MLP neurons of a small language model. Each row is named by its layer, matrix (gate and up: input weights) and neuron, and shows model dimensions 16-143. Each number is 200 + 30 x the weight over its row's rms, rounded and kept within 0 to 999. A neuron's up and down rows have the sign that makes its largest values positive.
Before each neuron's rows, "fires on" lists the tokens most often at its 100 highest values on Wikipedia text that the model never trained on.

fires on: ".", "er", "y", "'", "or", "in"
L2.gate92,200,241,255,180,255,187,276,220,216,181,156,137,193,201,183,176,176,166,152,194,234,280,175,221,162,229,202,170,225,174,234,191,192,208,190,215,217,211,168,169,203,183,199,219,167,160,181,190,171,187,185,213,145,244,233,256,202,187,200,139,201,202,191,201,213,210,193,167,208,187,252,170,218,193,179,193,195,182,158,216,156,170,204,233,218,182,176,211,207,234,148,171,210,189,199,170,213,213,173,198,143,131,169,213,157,203,170,238,228,169,200,188,235,218,192,209,179,200,196,228,185,206,238,210,243,214,201,220
L2.up92,183,180,170,209,169,183,222,209,178,202,191,208,225,154,178,190,204,239,205,224,239,247,158,223,166,180,208,219,243,196,221,214,188,183,210,213,166,173,212,149,200,270,237,234,253,156,170,236,227,170,226,155,194,194,229,210,163,200,155,187,195,223,187,207,235,216,171,222,243,204,234,178,221,209,166,216,209,175,196,168,211,239,209,184,250,196,166,214,220,156,296,239,202,204,277,177,190,242,203,247,202,184,166,250,217,225,211,182,186,193,179,185,143,154,226,161,193,180,150,169,177,154,231,185,191,206,191,201

fires on: "anc", "at", " Texas", "ag", "on", "ac"
L2.gate202,130,189,178,199,235,206,265,176,203,199,143,196,199,184,231,202,140,168,128,189,147,240,199,206,198,245,221,206,183,202,239,155,222,215,163,215,246,194,191,120,215,163,221,200,211,205,173,151,251,238,186,202,186,195,181,206,241,171,214,155,174,178,192,126,204,192,141,203,189,232,163,231,195,230,220,220,217,203,191,180,210,244,138,193,197,194,204,205,166,185,219,250,181,190,207,218,238,186,169,182,124,213,169,259,191,191,220,236,258,213,192,171,227,208,208,199,181,210,194,249,212,156,267,202,164,135,207,185
L2.up202,215,173,186,224,200,224,242,187,162,167,159,207,129,190,179,217,202,189,165,169,201,200,246,203,164,229,241,213,190,192,232,178,164,141,150,219,228,151,236,189,134,229,183,203,217,286,224,202,203,179,167,246,225,172,175,220,258,208,242,154,209,235,253,169,234,227,160,200,189,201,206,175,209,234,235,218,192,236,175,238,169,258,180,210,192,224,194,198,175,208,209,239,180,222,142,158,150,270,158,177,167,238,193,232,207,209,243,222,192,210,228,201,257,213,212,185,193,176,177,191,207,189,183,256,150,194,233,200

fires on: "a", "n", "'", "v", "in"
L2.gate405,217,172,227,161,284,135,179,160,165,211,193,161,227,251,173,210,166,170,226,193,240,216,229,160,211,261,211,232,188,181,220,200,162,229,218,211,209,214,221,233,188,224,141,217,213,198,197,192,178,241,230,171,193,218,167,171,182,221,143,143,196,170,210,174,159,199,199,186,185,186,228,222,221,201,233,168,165,182,150,217,230,191,202,155,221,197,197,143,197,194,155,234,148,214,233,144,170,280,192,247,173,225,216,208,174,207,161,235,211,141,201,211,215,249,220,179,220,214,190,163,250,221,133,174,226,198,227,176
L2.up405,194,152,246,197,250,146,211,187,250,227,243,236,207,236,185,190,212,203,164,228,156,192,235,218,174,179,202,242,171,190,192,220,223,191,199,172,157,158,234,194,173,267,200,207,222,197,178,145,182,214,177,178,222,191,200,186,200,157,232,232,190,174,215,180,153,211,203,251,198,143,185,223,233,204,196,187,192,154,223,168,202,195,168,188,205,155,166,204,194,225,186,211,236,184,284,194,209,207,249,157,207,238,222,208,227,166,165,181,223,178,170,228,288,204,176,145,206,240,212,164,171,187,188,176,254,235,205,154

fires on: "m", "os", "ity", "ph", "is", "et"
L2.gate487,255,201,214,205,159,229,216,194,176,192,161,141,206,208,236,184,114,176,172,219,174,218,249,232,165,195,180,194,207,173,179,165,183,225,226,186,174,221,205,218,191,197,228,203,181,237,205,256,196,216,241,211,227,162,255,220,208,176,205,187,167,199,155,222,195,155,178,226,241,234,164,238,174,203,129,191,200,189,168,185,192,228,199,253,210,190,244,179,191,181,139,183,152,215,147,185,196,201,247,194,224,206,216,177,155,217,207,142,242,145,180,217,168,217,220,180,187,214,223,225,170,245,242,207,214,187,203,210
L2.up487,223,166,173,199,226,213,231,211,175,217,169,158,208,207,222,209,219,191,252,181,229,212,176,167,221,187,143,238,166,192,192,179,226,238,140,211,211,172,194,213,140,140,185,193,167,233,169,206,131,175,172,209,201,213,223,239,203,203,161,212,161,185,190,174,185,180,172,260,173,176,250,151,155,187,231,165,194,237,198,188,165,188,156,145,231,161,257,181,251,129,204,186,199,242,220,240,223,213,215,202,240,182,228,246,227,203,159,232,193,136,199,148,226,246,218,184,237,172,138,201,208,153,190,218,177,187,214,209

fires on: " or", "ar", "ain", "el", "and"
L2.gate21,202,211,209,182,212,226,248,175,193,186,126,222,258,196,155,237,206,194,193,206,191,177,197,213,212,204,207,191,239,197,206,159,204,232,237,196,197,196,226,167,195,154,205,197,169,193,222,202,191,226,194,221,159,240,226,215,213,241,209,212,198,197,197,209,221,236,286,235,201,215,233,177,199,196,235,160,183,183,230,160,160,212,202,205,190,172,205,133,175,202,171,146,186,193,216,156,216,145,157,281,245,202,173,144,198,249,206,239,187,193,197,214,194,211,192,233,214,185,206,293,218,246,246,176,243,160,218,195
L2.up21,207,197,212,180,185,204,254,205,252,162,180,226,238,226,207,200,208,202,167,195,195,196,193,255,240,227,190,181,226,141,212,169,218,213,222,216,200,194,228,176,212,154,219,237,182,156,234,235,171,231,210,199,216,191,231,195,218,237,229,224,217,208,239,243,184,248,247,190,232,223,207,167,230,216,119,170,195,184,232,240,151,245,241,224,167,201,210,191,142,178,201,201,219,200,198,138,193,223,166,205,215,161,107,170,178,183,208,194,197,196,186,200,183,178,192,235,219,150,281,225,181,194,206,186,280,184,192,213

fires on: "ate", "ive", "as", "orth", "very"
L2.gate12,229,196,207,167,233,209,188,144,238,179,186,160,159,225,174,142,194,200,179,207,167,208,158,220,201,264,245,201,168,260,211,200,189,239,203,208,266,222,241,222,209,201,208,202,255,167,192,215,211,192,207,166,178,210,225,194,186,240,225,230,150,208,224,207,162,153,191,215,194,187,193,195,217,187,251,192,184,139,188,175,265,189,184,256,246,214,191,139,187,193,162,203,199,182,207,206,211,158,175,196,206,237,222,210,183,190,189,196,220,119,205,241,193,225,209,214,199,245,187,212,182,232,159,282,165,240,163,168
L2.up12,183,146,174,201,230,233,168,203,199,158,145,237,265,210,215,215,205,187,210,203,172,208,250,206,225,164,193,218,216,179,227,190,178,184,178,211,203,253,198,195,180,230,168,264,214,223,180,184,219,226,199,193,213,159,162,193,238,140,196,173,121,134,194,180,134,208,160,187,211,283,191,230,183,201,188,181,230,174,198,145,198,149,177,205,165,204,184,202,182,193,230,188,219,169,225,237,218,215,209,182,233,234,195,231,156,198,223,182,237,218,199,247,200,170,192,215,204,169,180,213,242,190,168,168,213,165,176,174

fires on: "est", " any", " much", "ast", "ats"
L2.gate160,206,225,211,228,220,221,186,209,216,191,209,144,222,189,217,201,205,164,195,200,233,185,169,171,205,261,186,213,100,220,193,221,223,210,252,181,192,178,175,237,187,161,224,230,204,155,264,155,246,194,159,231,212,225,169,223,146,212,202,230,155,174,205,204,185,170,152,172,197,245,179,219,172,208,226,165,230,177,237,154,162,214,207,218,214,191,216,167,240,209,174,190,242,206,190,188,238,215,206,239,229,233,218,211,161,242,176,262,218,182,199,174,177,221,202,204,202,210,185,141,222,203,168,152,247,211,216,198
L2.up160,198,202,185,224,185,243,177,237,211,175,197,175,215,173,209,211,189,192,199,154,216,186,198,252,200,211,163,154,191,216,222,197,188,220,204,230,185,212,173,207,183,159,186,279,185,190,249,164,215,220,176,241,226,208,153,222,172,201,167,227,223,210,239,185,202,227,162,179,248,270,191,262,171,158,213,259,227,233,246,134,184,180,225,227,155,229,193,168,228,204,148,174,218,233,147,192,172,211,160,220,241,273,249,222,175,202,175,232,208,214,157,245,171,187,189,206,231,186,209,162,205,235,192,124,201,186,266,176

fires on: "at", "un", "ot", "on", "or", "ain"
L2.gate435,204,177,210,187,181,189,208,227,215,189,140,171,225,226,240,216,177,222,211,171,202,221,194,158,262,224,197,167,210,186,210,177,189,262,231,212,229,250,156,197,188,195,208,236,251,184,197,227,205,143,241,171,167,253,181,193,212,171,227,139,197,180,203,181,197,204,151,193,188,172,217,227,244,274,157,216,174,177,183,244,194,247,158,192,187,200,170,207,155,215,201,163,187,173,192,184,198,247,184,195,194,205,255,243,216,230,188,266,218,167,212,230,172,202,191,221,211,208,146,188,165,158,177,184,194,187,233,152
L2.up435,239,194,178,228,173,250,239,221,203,237,200,197,223,262,159,179,245,219,179,129,155,146,242,162,209,189,158,206,171,185,196,218,207,206,238,226,218,230,201,184,159,177,201,190,203,247,223,151,189,148,245,240,214,200,166,190,184,214,185,152,229,199,220,166,170,211,177,130,240,220,178,235,227,226,176,202,210,246,193,211,229,158,210,196,163,230,223,250,131,198,204,219,158,175,175,205,231,269,211,218,207,224,201,261,135,168,210,266,251,190,190,213,194,182,200,181,241,195,168,204,175,195,221,160,204,182,238,204

fires on: " not", " deb", " according"
L2.gate145,210,127,207,227,203,244,227,236,154,222,196,174,205,158,199,146,158,248,226,189,135,179,179,280,243,196,176,216,180,194,184,209,226,130,195,191,226,204,171,202,206,196,208,217,201,192,223,203,215,184,189,211,213,199,165,234,169,186,223,201,202,194,182,124,203,190,216,200,168,228,161,275,149,248,202,196,236,203,155,174,235,191,182,228,190,188,205,200,207,254,178,198,171,204,221,188,233,245,254,209,237,255,142,203,189,193,171,243,169,168,221,220,203,190,193,188,187,220,209,190,211,192,206,162,179,177,236,230
L2.up145,207,221,218,241,157,199,224,209,213,216,169,238,141,149,140,170,192,212,220,218,162,145,153,210,195,215,220,218,215,220,191,190,265,193,207,172,175,221,218,253,154,217,222,213,241,237,171,188,240,210,198,206,185,195,230,252,156,267,193,152,224,211,183,150,206,223,243,201,187,197,206,236,206,233,173,195,192,169,149,147,203,180,163,236,219,225,124,194,192,230,208,160,202,229,226,202,208,152,223,238,191,187,188,226,254,202,192,214,180,205,197,233,207,218,199,237,209,281,240,198,197,226,220,199,202,227,173,171

fires on: ".", "af", "est", "ade", "vel", "ast"
L2.gate177,177,146,208,209,165,195,257,213,216,160,195,173,183,181,163,170,212,196,187,201,187,150,168,192,153,201,232,263,170,235,200,229,232,268,195,189,229,201,242,179,204,220,194,215,222,203,202,160,222,208,214,216,196,271,198,193,164,200,232,206,225,182,248,208,229,140,210,222,161,173,180,233,181,195,190,179,191,155,200,207,219,174,157,196,185,198,249,216,196,198,200,192,205,232,228,212,232,240,168,224,187,289,205,179,198,279,190,200,220,142,207,215,209,258,229,177,182,217,213,208,284,255,199,201,186,191,213,160
L2.up177,182,192,177,204,204,241,227,214,172,194,204,211,179,178,164,186,206,191,184,192,133,203,177,251,194,209,179,218,182,221,201,172,184,204,214,229,206,233,269,202,155,217,151,201,226,138,186,172,244,158,187,164,195,228,189,199,201,136,250,228,201,184,157,204,197,149,182,216,183,251,190,186,204,196,253,176,184,200,189,204,221,165,155,231,248,181,184,182,223,189,153,176,181,201,199,190,235,186,185,182,239,199,182,216,70,171,202,174,216,235,193,218,170,273,183,205,159,224,235,143,220,222,161,248,159,216,180,190

fires on: "m", "ment", "et", "ees", "ments", "ath"
L2.gate315,206,213,245,152,193,227,179,185,223,250,211,192,288,238,268,210,204,229,181,178,210,170,183,173,190,203,212,185,128,187,198,240,224,152,182,215,189,222,164,202,175,209,198,179,207,192,236,185,161,180,233,180,220,212,222,159,200,186,225,238,204,198,196,192,158,165,201,210,150,180,206,190,213,205,222,207,194,208,215,154,230,174,236,232,216,185,204,190,206,181,141,196,219,221,151,232,179,211,220,146,179,219,201,218,153,195,149,217,214,185,210,220,165,253,187,134,231,224,199,281,203,243,184,171,211,163,226,195
L2.up315,210,225,238,167,226,210,210,189,245,198,180,163,236,218,216,202,155,153,196,195,150,232,252,157,196,205,166,168,161,188,233,239,200,201,219,203,225,219,230,223,176,212,190,204,189,216,181,226,175,197,215,271,178,181,125,216,175,176,236,225,206,169,171,155,184,200,198,255,164,147,203,179,250,254,215,221,215,161,187,189,157,193,240,250,217,214,188,184,175,185,208,134,138,235,187,192,175,199,171,151,198,216,219,208,194,193,212,215,245,201,224,226,251,268,149,210,204,237,144,252,200,254,208,168,193,238,251,221

fires on: " second", " 1", "1", " First", "ids"
L2.gate61,212,178,226,207,182,159,217,183,205,212,229,207,210,207,245,254,220,172,226,244,197,192,205,193,188,171,184,168,178,187,156,45,193,234,229,197,216,166,181,183,235,235,243,185,235,170,156,223,238,197,191,190,172,193,235,166,181,198,178,191,193,148,231,143,162,213,175,220,187,210,219,188,93,196,171,270,179,225,158,177,194,229,210,174,200,175,193,221,194,196,221,205,218,209,193,197,213,206,189,158,198,190,248,192,219,219,192,188,230,188,152,213,204,223,254,222,202,186,186,192,162,212,193,184,239,184,228,182
L2.up61,159,169,193,201,143,182,200,167,175,202,199,207,192,234,192,175,201,172,238,211,212,175,217,224,177,214,187,200,202,180,135,152,202,178,167,190,236,174,192,203,210,241,192,154,222,200,193,219,186,152,169,206,212,166,193,172,242,190,190,165,215,207,252,206,153,234,160,197,188,192,221,199,114,180,176,225,207,257,177,205,210,267,239,174,214,192,167,247,205,183,204,180,178,207,149,145,174,201,188,139,257,192,228,197,223,197,234,147,250,236,224,207,210,247,257,187,223,131,218,152,122,193,189,144,165,205,221,215